Part of a small language model's weights: 1005M tokens.
MLP neurons of a small language model. Each row is named by its layer, matrix (down: output weights) and neuron, and shows model dimensions 16-207. Each number is 500 + 50 x the weight over its row's rms, rounded and kept within 0 to 999. Numbers have three digits each. A neuron's up and down rows have the sign that makes its largest values positive.
A block is one neuron, or neurons of one layer that tend to fire together. Before each block is what it responds to, as a language model described it from the Wikipedia text at the highest values.

Spatial position words
L9.down652:535579487509535552529497522508391517447560483528505426442597407463574499485533526422478495492391504561474477506587446472560447445507441502587434516490496487459483416490624582476565522481460611507476487516508388559537491496472495553515466380402524491549644521575487497581451500413429489466460535514448518551552436520457513461568422485467472524427485507489562529534433500458482497441557399557514567428569489481519501433382506611475528486484453509514504482518582458485474579511474462560465539546398544473522493475565459390506556471599536478495437573419483467482471481551392551490
L9.down793:445604525477599484574538567511432605522491526467445532451474538504462524456505441488475530421500519549504548471394558478548454513478532582571494513409545559573514463551509510519483497465514470434503426382499526515495407491487542541529417488532494507583498486452498572597560446434562526476465566506463515563499562448511514416561441491503438530553568501511526568399481559510510498490563586435526482443646522497494524543435480449450548498503452558538604549479485502436552630486503439492485580519523423471492453557510466454582573483428511574381531482458494514457582519481489479484
L9.down1208:438589458547520465494526496517523479567519596507533542509457445515542502489493471530479470518425530533455527606401524461458578457498452493417510471534476524439541557529433469544508483553483518520461530495460541456576458468496513554515653504540484513441441567487469515566522495601546504561527480572497454486471519521477473595470537461476514431528533468526543527498518506526398468554603566511529507452479500487471486455513509626469496491543551456513512473502494477512515464468527522513407513512517580540481467503398405534430457488475482531515507447488562465497482481485415469455
L9.down1249:547552444485528449512536496462319519463486433484521529470573526529549499532538536526474514469525450461507424410497490565558506500532498442573449559447508485460451440448515585485430445471493487511555573493439435499418551501408492537549451477507462529491552488494463487484531522433413621393383541531468488563360450488444472521509546532584531552457509568544519535513479437523487439374546474574463530479535435478480454512452555497425524519549466552587560545539510468433497489444460498494496536464467511514481471467465497320534466537481465472558465505532522511488392548508584493467

Physical description function words
L10.down157:506489562454480547534502535540452489452531452552504460489546556436455579517424492516530472473505446493558445434537470535424490405487394547505506498480496567410413532541514524556520476449449571446502545510518593456531559477591537487538542550509501556560452464455420540480480437498525477578444545435457519479462514410483486403566471512441495454514511434544547470523534417468540544511509514533553487512498420517493486554435434550537490519518531541487515503568508448480517464469557570524575469487521515527499544441575547537545466512499591490400564524511460486522571446468473517429
L10.down314:421512488460476455470447540376550479473518491454508566491401478498457585529450536472526540614476492450537510499543457469535524484542546474531518573507450434419472541503481455491514445396518428574446430514512462547528495557466572488538585564474544536496489540514464425463496563516438464499501553540572484476588532584616577500541485478555511486531487373556512496458523591465560434465623459535457567527559486568486546469488402448534511540503537522502398440480440459525521490541510479447540518571542501459467415536508546514582461424568486552411550497478541507590523471419562522560
L10.down409:483501541494555520520445563478546504470550445453468529572497534515478524468494502548452567397459490501523507538404492525483449554542417470449491488474595589491455456416545553493507513570549543398476447481472437562517454489570472461492469529507533396461485484421478514579586392610504483573450521637461490464439457473483555547476559470548547408512460536551501469427543499403549477435554476440509548524437456551576552493573410492559518474468498466376463461529524479564518509474617554457562550470431527467410578489513449486464506495551597528460535533669425387443496478564479594457
L10.down557:433471493540421583517531506496385549574477452492488536471518434526384546497506501437492605392513554453562473515491444437488549531392585522558527495481443524581524603468533586511513448473540628524521552403572459464465444538439529533509499522607589484568477477537557455531534515558529530456389528518479523450393510495526472512462481550482572488430460469525434473418518550438448521510440456526487496477465476546454478543474539398553511542429461505506549496451550467518522518447577573514554517543419501539429577529549497477491445563466488528540572537469437511391564421573540529481
L10.down683:507524580441505517555434485489435549482466552601453597514499513422521509483537499425515415560512560593371472546419451505526478484474559557526528509500442449480540478604495596485431535540491512619568463488453461427521491530533542498538481457461438433533443525535516580579475517448550405501431435489455437527645528467517466443494526476571429541444406553457457483583510478488562464463584563443441501456505509522489442480476511432477589410504444485520513541526554501445561553439439423593430457576559431480482516474518537516486469468468585458504540568549522553498455503500533550569
L10.down709:536564556417531517596522476484545535614501422557586536394420563463558425575585449363484463546600403556428511543557462548499478509471544537535555504468528471437593500421529493568570386443485520448662448451482502516567568446517513470625454565408550542544524565543604446571436545526545454514380537573509517487433534476444506483416568505417423535565530578479444469528538511599451511517436578529500482443490466508523551463465506437537547467535523554450494552487453393437546480484544438452559471522436466439540443518534508379558588412487451503556408526477507536477473490490458532447
L10.down993:419571514490509477444482548507508492467486531543503545413523581450439375527500502416503537457438518362411495474562537496478534449563531520566489469437460590467496409468507588514451447526419560486605539569460475444497478475491460457476461521502546554518471501462391401474519550420503659529548438446431432502455499461547498520499476409455556492483611481523501319474483549568425484540523545522515436405524454552485531509466506464461550564487475461470575434535482526578554522545572438440565517464559460500456534415485505510603508404499501489566491482497509466496502580579489496516
L10.down1248:658446463433473534488479421432507559474537487509462429536577494504496453538499393535553464453510480496473402480505522534518440461476456596547489479546490503481553514513484557500475495462439514480534517525493537482423495431559433502529434426545436438591518488559408555525561535369430579466540578568476532439477501497591429614413558507389442510523547480494513517473500492584505544494454460548602442606496492402487462538545547477510493485473476591618500430571450550491545493512489490510501425537466462440541459452465503426463470504474430505482452493452522452595467523530551526535

Determiners opening noun phrases
L10.down471:473457479520491491610397402525530375479494460490430531524512457525467487545497534447522600512578540477463606437445491572502621594546540400477508485571519491600430415544607462450472430467526523475485605516533496523461507473468446450482602528459465493463536503509468449521499507483445530546564499451412498449529532559507511470576555542453509467458446516540455444497564517463448501503553523559488583483552550508453456520486517491593471343442498496435531493483520507467487510457493509427455476519486534503500504542466478497511504456564518451607408446460491496468467464478531461549
L10.down622:545509534500524574537527552506516461550521497565558445494534538443459482515478525609515555428584487500513616544502538481378445549505528537384560573539480555509407534541501441485488546522493447455485506591481461534595527492478444425473507526575537463590575514466495620460511412497537474590580487537532504536466545546429424408551507616463501533477509516482481491581477560470516621471503550469525511496546483497572450445489553567515544474460554490527468427437512498480477528541535474467390523466456494563475503567581460551485469537478372569486562474539459499521506466456504481446
L10.down644:394595481478469473476508644472496522536452432426501565454467529348427518492429523534501470477545545440512600541501516509566477460446444547559476540485539472539489518468466474558492536541556433476520547486506515537495469521483541495526548548460459452494525519524514548519502549472454544509455482452507465453473544537527554609415451562473504493528449506450402547410483527472573506532478495446486492526542478587552564559502417540368467549505548463485480485494457596535487484511542518483517496423506385528534502508499528456418499518531398470521511570441529424502490540436463452489
L10.down781:492546495438493427534492493489465478503391460510472549481534506457602435471484422460495544513513434460450513618554457502498521539490506464568557489577447518472475505501546451419473461540511549483512450473462461497574504492484476514539473498519495488495587513508552545428469478464573590528474532498467552494505449498567553506436481531491415447587496412547532568426427497448502462423469426478579527419453402438441543570489555444509549517492562499428592434565449533463534512460487409469538375481515454458628499546485441539426514494575431482598557664498468518601544433514546509551
L10.down822:583430525530507508471492561512512459510513506522546459493505566474549566520496453494528379444532511453517583378566436458506557473485476434488471474555539488466527497614514466568543449455405393468470485586544497478559568497463538528515537482486528575489613463468508514492521494592556461480499570452531552447506437529560568512499484433505625562526442496433493535546521482442464536474505464548423581481474462527440521485493547502469482565505395493473460570436507487487599451575580464558427495462505373434566450479479549509541469541491472509426523432484474463469507640553523616427
L10.down857:470561373572426547522486493548473517489516391543463489483506407374575478489438458492484451494503551473481555485505464550491432532631465439592463503474474532534452581491530451446553516519497546440499468524423540403557443423477487509595446455473501565562422543517546454573537590491505573500445474574530471414445432478577366524527534481520508507483423562470508537520468469499520514508515484430495451483564437468492474592480400594542542447469523536412509576590566520476569551532488613494570503518503583468490480482447515449479445575500527468579550447519481412472437494497591519499
L10.down873:593462513519464480430496374494492548498479486444475495497545590518530583426422571551468539389508497435518506427496490473410458534520570511540523474478547577511462448617482508557404455576508507478498535410480435450531536447538531496398546467542488468587590495557490515451478557472431486586426502540480519490481511496492501465494473387466486569557515569486501467566563409554497501523509506551526477517531636504469480432524464463516520510561446380501553404581491411562546457495488544532475570461512457504440544543438486438548629615464542523571513478489479547443513512413483557524
L10.down1165:548423471453493424545450486559523482515427429486456459505550481429439496457488540566499506494500546485558498522526562494529558494502471491461489432440571485488491508534402533557566456435512451507474633466505496456507543559525469524408552457547499427486486552500528455516484528503485466499466505512473458504491428469512487481540501488487555465507488460483491571445545507435425576558437493418505650507416479522572558512554551508577541618500470501515504522499491548434549507476466411501479527480427496543518435598511534570457491390471506431500568504497472511475466517505514503462

Color and quality adjectives
L6.down1018:483655489550571475472447450572528548540527377580496498473550530523443482529536471461504538554576451439459493502460557480591483532605485556535527482513477497490544568564544504520496553453477530547469420443437511457459474436496428509434512513517507458556495523394433617495502427398559454462490497570437464537432575444420549532478495526391513501479457468474529453446532501497516504457386509424438506520450382340482486471434514484529478501458484524494449497494529484507542509455525564540574446454470511502494476390507479528617517569558462483482452549478486541497559472525534556592
L6.down1155:508499583539580550530530578543425520536463534510472448527507530508367512549493383506472459497422490469518445607574419471453504590508575552559492480361456559516448513542479531490509503420461448471494435539484587439540450483550557590548552502467596551455436482570464541468515459518513456567591568534528579586433514464442556463524498574502466505577543555538404487473533540561457531446494522465429531469471494514445541556454439446467514583477595551461491529588489590416478455492499610526466493579523459469535533551585508512559432530582422504520487535471525484496615517413607527467

Clause-end before a modifier
L9.down72:520516441449466468509571463505455480552559513535476522506522576520475455566569552508417454543494537413511507430494538463378492466585557545472511464486524496457545583567564580561472468531511508449547446484479436460420487548523496620543489590456435598510428483503517598599593498507549538422450485604499405483542511521397544503472489518540487411582518471481507459479551453532564557581466484500579490482515516486544607510527573539454478521444552509482449517530523536439473530513557551472523454464412485516534483530475563442540507517469434407527545436452516561494496387513549562453
L9.down147:513504523481491559540578432481484444569522424400585499485527553533503426566518539468476445485458415475595606568491468455493483510501485483524540480461357477534501519546469516537532467546497391431496564468506514417506527492557504371543413427416533493523561585440498479542543467498543377443454405492559529443549580548473495463573441530532583475501521512600520581544587526487390443542452469498490483484429447472550645462510382449404555426561513474507474386603458502500499542431475523501464528457427495514540479434414451443502394507449488507534448490501463566521477466453449554638
L9.down157:468434553487528557487491469495418517510546558548459540419534505480466441389525507481504526515517513502527479398555412511512514420525537501496359554563445577448443509521467503488421535504524538553383427453413582488561456551505547594422508531402488546474401447409572469472537477412414490516502489463482512416547537575430625496553480500453410460534444501562498497478567548550411471420527455478432540487448503426530466421501522489505459487429466580514507508530496627538460480478539553549589528509445488501561487395414558489502491490534499401558569519481457450481524455602532444440
L9.down174:438546562420594487461411591478493490423474450527423511503477550429467542476418531523481523432525513393549571508452514480396593460530508531559530524475409561531592542528503473580487477458606518488531402498584495475479459518469505450556523544467509499457527514539486525606470497440513478455521479521469525603541471560445520482496455565541365470500584561414536553539425537506460529618593459547535459505554504529457492502517482489511506455470546370505578564552570582491500520473527539504490477482476422480493509501465554554536456405574392465449530525531507435473496626467563540473

Mid-sentence clause-break punctuation
L10.down264:456570521448454414552593493494559542435541503507509472488468513560485502504491383499430512458512471411517528565522502583505488549432544489547499484602402465486560528507555554404470462485528474477426540461414544440474433521508449421430461542615515526459449433481567553578535568488453506481514544436486500579457537469481481544480499550522531447493516463426546535453470549545564472507470536523578465558418513554546514506603557521458454462433534582513488547475515518541461428462478539444468501522514450482572463550459584462553496514555526523414638455591468529600499568575484502439
L10.down360:465557481447503478484480582440431608468491547477595483376515498462461463462536529467536546458553506420380434534568576452534414492477455441530484508447551443535525429422529494481547492539464575531533489520547544512521472480586529516434515482503620442505544486519479523556421461510572529473564447424509502534494444387541368501485500520485506534577545510426463524492401485507481505443490506536516515474512446449424508517424539490505465446470508497520500499489483529544473485551543545559549560534486474521478536575496524497489491426385491554487497529461562500468490548516559540426
L10.down518:591443556459496510513530527536490585488536396484532466506545492468557511455430400524436524546452469412406507511569448503467510480535513499467447538513458505559425555522444464508382498389468585501561484462565466453576459423522525539526426410532388479388556532491496452550452490421541549533543483458533493505475553523553521499518479427527560613535482521507519337441462463486461455455457516444562451446511521489513507449595515499404426505466486579538468548464526490549494417463447460469475448472489540510501475462522506479477451628512477494504491479481522451545534473475549384497
L10.down614:452524408548529475500491491538508492538525554472456494534396590584443464536538396510526525479495515566487505517479444470488520416498502443556445512471516559478496491594516369501422533481465531469440474425388531501356483491436570486456539518554528488424515436595504450536525399449460475508607443471414430518455472477453468472462571473549448455568509517544519457523483509529422517556450490464561468446527524518438466493511454472547564542425559475455519501455513513427475540426528506492427579481574403495522522579541531495590493466603550437518528529479479512483545519552535440498
L10.down692:437553532502537506556535457429549454621487494573511437426524490543377520528457589510421599520467511446462537541532508579520546538443516432479548499550461477473519518525592457500545483435508465489475579525544458450493461461531569436531526496494527433532510508546551477509461584520489607457538402551429507474407477438473478490449532535479410481519443475496566502490561425428547422588494584445477434544594487498525571558517569483554457549499534515546557464470562446587547448567467560501444458493434513516458451499572485515443523396502454467451394424555474522512552435519585458530
L10.down798:561456484523543494455482457454471452574501579582550729574544399462473488577509441442402479441525488508432493476502530577451420487448512431459550506508470481482503588527415531486441519505535513457472429514460525468461458414489466442534526556461579479484573526530476430409519494425473443481497550475428553462546431478529410555420537487539423528547428500539418535477463564535608536435553490458532489511452530481514544416500518532486517537529545452579485598486510589567374469578469561459547511512478481444406521491505473510497486566446488509574403464508494450525515534426483656501
L10.down1161:608516476502508554390541509490509414488498601413561558498448495510513397564447585515485562534508476457518552520512462420514548490447501457380499554460509484522530493571458505547462464528419506547460497546451462562360444499531525508501537538477452452496467558498519504506526509504511481460644549555495467423534479650450561496473454411480537515526556422552548418404475518491518487558470595514464511507520527483560565487550475441419525480435445443532538573560512517496420444508466486533521489551502528460545501498454478551471559635551445502469497522535524485627566520459441513570
L10.down1170:518457461496436562568435413440450473477473473453524492536473473487544537544471490500486532481519516454454480453468544457441505491501518593554486488579514437421555505592524456500413495524540539491536537580398496569418614471493571513485550542595537499473463520403543421494562457540499424472455503572563544519512606493420533478476498533407558555479490466400564480553519634398523497521494495521620510518545492460486548553512532535443395572470443495532517488572478472501480643398549460543520497479531462492520525525476431552432464426458498549526487499524496508563501482440527375565

Word-initial D fragments
L9.down185:479493451520494515533556526561589520547453382454460485531547507449582468433443458561459489434497480425449455384435538441469508470433483516544518507485504506472483444427545561519447502402464456493443506483495463501566426593494531440551472572414544471494556574573467491405518469453461550488488537411376570559550592485457489481527567427486633586557599511462405429547541490454473557436436537563489453414533434453577493531507568457452542493515465433523430551523568548515430475576440515536445517489533437501523484561416488479524620491508521474474517385512432470515503484432526471507
L9.down712:590492462471411557552443501418496478524465465565540460530481499592452517576510447500473538464450495518461614418534507432475519459562438497487516514613503504537497515518523459538550439519490500532588515440462523498604556525403432513532543433494493546525477502460529476514472526451529420523533534489503552562477569416589471503508598497426523485486639541525518448491490485574481497517431566475404592466489519492491323457489478483463516485532552444489499412546542488484465557464480495519432520479536417492482558433465587531508415582570577498430538516592458553473522575486404455567
L9.down1055:462583468497601466514516519448527547445431441518541552542440504533429384521440503447502465541505562562528543442429541490539449381488439469523493454473482435456487677516472582527404536540509505500627520591488508539560530535482517517508441502552551484397434521557577532481505561574502440458480436567493464502630693420587522538466463541527569503522444517461500514446434500482518481466446490466530487479481440462463497538487380518543473610423575504492498559464569412516462486549560527600560623485532476541485441533551422474503461432578498508483400404500452432441450464421457468461
L9.down1137:444444468544565522552516504597518437546534515471444555477429430594522503456510503467534451542460565417550485502524487463477552478393434341517441456616519511633570417566490544514569508501452539563477532475452492409519535541476399554472446518532579542465413477450446551495488445468421596466469552465390510491500575516506515469684443502519479539482476458516570550504503452415524616481478494443557526575509527493595440576470533481383518458543500494504511444544440440515417504487467494555509500434489463535458538531469539542444532414480481463505433437485438413494461407525523538431

Anaphoric "the" to topic
L9.down217:446572468464529497555527463505473496465585549540602483472519595519503535455498531490515469550457503508532568455472614495488543559549533531457460485571482594551613524454504490516447517518460546501446505525497552539555458563443501444460547509587492493433467482461562512448445501481471500537499520514466562539536540480450525478574491423467482603525499457466516398482494589540432551472509452480448441479494390477454496481515520626480524510543574445551464520475436497477516419597499529426444552459507459532536497527558490541458527378402491501544542456536578469455490586572590488420
L9.down405:462486475615511502506450572445593460430497546430514541530481469542498575548546567450491526567423436558570494540521464486484450530502531513552450536473489465395562526496471536535463419447590512485428597527533446540503455515457524521618528457451472492476477481426482597550442496619487576495377478538430511533498448511467525496447523472513503475532503470591486447614509521449503527503478485418468432426550518573540548492445508513494567596557399440573488517503462472577477502539524405507424565440475503473535463453558516491488465484506397510476505510436472490472488436523511478562
L9.down565:446474539543568555537540407504470542438503575522579543493525525491478594509509562498544593514556439525444456487439437473477438482541643547431468547502481465544511515496577503447481544487482542536389522642426584546517509564451581518523433532483493431462543468431541520549525594471429480474470384573433506580518511417561507448467460509524541486582520426437503454621408437488486498556502480531459512464523487479455485438469534515423577422601496460474549578411401503594503550473514552450512551450493415498574465480560490555536452434521453527436533377538524495498585552522504553439
L9.down728:370482602527447490485515422497516568550495542514584514532480521547548493607525507466461474569542445483488538468475506486432539535606506512507482463453530465456502470397520625508533548477534456521561561496559535531473489523510492473454450389603563476539410561496532481459488581494530461511474543523471505470500508528471517513513671554509553486490465513524527486519520529540555484533485423563603571482449524532463485446501499475466540512541530441465500546528461582492504503440505484386493547571525528537564485476455516509495500533527541477584550450473533498417478366552494567495

Name initials and table pipes
L10.down259:492561519529584543538524417504468579505458599544567463591521499549494508446518520600527528461495506449488532532474506474446588586537497410466481527513587553452598489524474623479508444541442433560468477437497538549468464455521491482488521473472517493439459549565491543541543458517515459507504530597521534481537434470499478480553526457422503482523523457459436521514451495542436486562418510451498429391433488553547450563434424450530515524504486541459530426443456530442466473513611452455582496460551532514539477543530534609575454515418426424480610541516626537456457487487477562459
L10.down292:569469473481488445588468471476574533525515508512469436509605424532503415442572436455526496541426537453462509465451518530457513493445496569487451441554434494535495431521550511551438489516425497539501505420471466501438513510485598443504509455526535552491493486359526551407495510508503523566523429472546475558454558431546570512521585510444493486450530544470541468497530534505591548453500417548451439472512539501441459350501547503469496536462561489530622534460444516574551520579458533505564445464599513484456552541493510525394499552509567456541515522505474399570483598479547502493
L10.down381:377486497447393556437453531525562510492520487457495587469526522520502526480658478463532462468413546428450525405565557411524440558500588524405491598521477512502561498531469450433524594421541495546471468463422511517489533529492481377539452514465458509528496481452516420525414526444518574557578469505469415566541501404522493536513507503434497508465389486500538519519488541561442517571519467502561549433458460490548551432403511549518537458541562539543485535432520533489545493490487481536551542408471444439583551526455467502467462516501453485452453478519487509520561558500439521554
L10.down907:535538620491506502538558533530473465513489381460460517500476493529523463417504495431473597432476446419493580456481458451531436476473512455528633531454441443518537490551587469487514459567524551463473497551558549526577488524525452460488395577424538467451469476479471489519436515485486583559486652445488468476492461533494484519589511531596466502495543449411515493499472448488469484469537542555492559506461550459548541456444481519451465544533532424569569468483507470536544499532521553547505447507467573529529479497456479623508508613458564531476489474505450541432444570549442520575
L10.down919:465517548541498538477508481525549470480429448457618437556546573604523532449492459562468476524473438616521568646452525380474533485510468503472487413572572484440487554530532464476577452506637510517425454555442508481488457485515536483511462480639463512467570574573468501585545425455563499535538598519552456496482491556489512529493522495504384511516495500470601524509445580521534516471491582493415488498475453510500528485440548443489469399604504420450454460563539521442487553459447396398487555531402432468423504523539424510474425536511600548565502466531505467502447489509433566459
L10.down927:478521489578466610497491558577484427481439422483562540558521496443400476430571533460521464517562465623511498483507503488533490519517506493462431476499502503496521521447564522500536465467493557536439482486457514513499437469540512501434462467566508414444473526489436498502424461426493445467523517509467507491612473451440423504467588420547419445556548415506474453548516474570551498492425562516465511517525502476379573426522458595505459416587478394426448501521444480574407542489485449548542532414444424489474504514528461510502546421504595459406481459547564503472557574460538537441
L10.down1075:515458519577461490489525514494461440495595429548467444549612524497613557438423525459523559509505554573485517538482517571518417559508527471500501410523508598498435462573513583490576517420515500542570491577550425546442567499448467463487496506542548469427436492570480447452484418428515549428609498488501530490473454469494520439500497538529536486580611448524539411471561474548603585538411499472561535491530522548519506443489450523472567565481494516467554424413448435474484567552481434468493470492506514571552466490537435553545489491578391388439446481566533523587477517490457500393
L10.down1105:510433482473586509519482455546557445493426537522483501526479450402484508479493521589550577506565558525521494496530519513542394602531488545470455559544506404462462500539424472498372502483415435518543522474506546493510582461541439494520555515468468555504488504498536544521395385556529579431466589525516522541428494462490604403491552531480543515527581431530525470387433486575500552441528519531447557497521471512546426551444566480457497597506527492481405522445424500338461431570460531473469546493563567455474435494471468496437552537523561497428538483514490476518484467520463416515

Letter "p" word-piece
L6.down686:429354482485481573588573517544503549533492540534518544460470518568380522403525413512562450536462518510600530589524468458478591452424506520456557460493491458574616530416492479481481453505539507414507446358446523628531471472544494533496473480432513365554458526437502468422568539500481522533469450512620512513471509450476481478385556388403501548443492420576542569484453457580484491472479471580540425517518530471570541473505557584582562450507451525452455460454491480504521536474544544461535449545550473484527523491488541524480501481516505583466528469435450500421437526455442537618
L6.down888:503511530479515423483514524504471382517471591625434482487494497611477501423444518434462564471567463573440449459507477502472533541499490476505536550562442464508518523482470593440470460500438492534541481540580533452361539636482474573514478399487517567530502487503474541493530440633564508552566613408521433518516429451457556446520527430496415490495532517529575476478553529533401566421577452547498521502476583525449592487528555476499483510511475462506498405563456558505439486578485579491539582514527536517428477473519484498513497456547515558527458489577501452612552500479497479421

Before a named entity
L6.down755:525538562472444524476560538423569560465484416563464497532604544560500443516481489537549531398397457490510586493415552427504515476527524477559433449432533469479501538472571465515544469444449467508593487430503479474551520529507424568502538411444496498539444462510476476422451595447486616515559463496452529485501516538554529541568567512477509502432467494526559485515457452471441498596471545482533452513470489534491486546462428553423580485563490528432510521498484524511465490500510506528520423494426512417492510517462560417403495557617505518410556566491501458423504592564515503549
L6.down1169:456505484484468504556502535447443522466433603544475478504543503514560483508563656460451539508510444557520405523472663476483514599599509484498504392531562473470501496446490580491423385519452564541470503497575542579531486528466556540584497485483520424557447443518515543500490498486531534468482428460587462435571434491486427565577585497448480432559494398521489545480462425561580485436506499443560460493466464544444430530579533538443586595562471511493528489516483521398539580529558590448478562541553482454516547548474477489553597534535465541547621534362493507467432431474594469510

Start of proper-name titles
L6.down24:464517500485534419465475504506514533341460512533510403412552587452488531472455463522444593502561491516392491447515496527530498543472518482515471528477486469350466454539492447462577496490526572435499496547546503518569493463559493581571484510421515643462462449425521514506516562608553450544546517554392488554552508438541455507525521481510554534526537508473465539482541480580506420458563542540572500498416492500440526598437513415572475540422462556541458456440587520492524444526564481476467474516502398506511514478440501538555507407493457487464457497532438482511489457538514587461
L6.down1113:444565491438531533617531540508507527582423555507508553444464574500446473392463425405506496534568459518462400525474474542514517421503492481496432576417492594477470437471479524514508552497565501463506493373491536534558547456561459508403568549469491525448427464455466498560589519469541477433430479468492500563569516499614466507544380551530516512497469505469511482449409546493460559506432455516403454515561489519501523531595499476531473514464465460549487521470508480465528436520523596448500598530517457497494477554478570450402484501506551561564518495555413509506492483496358476514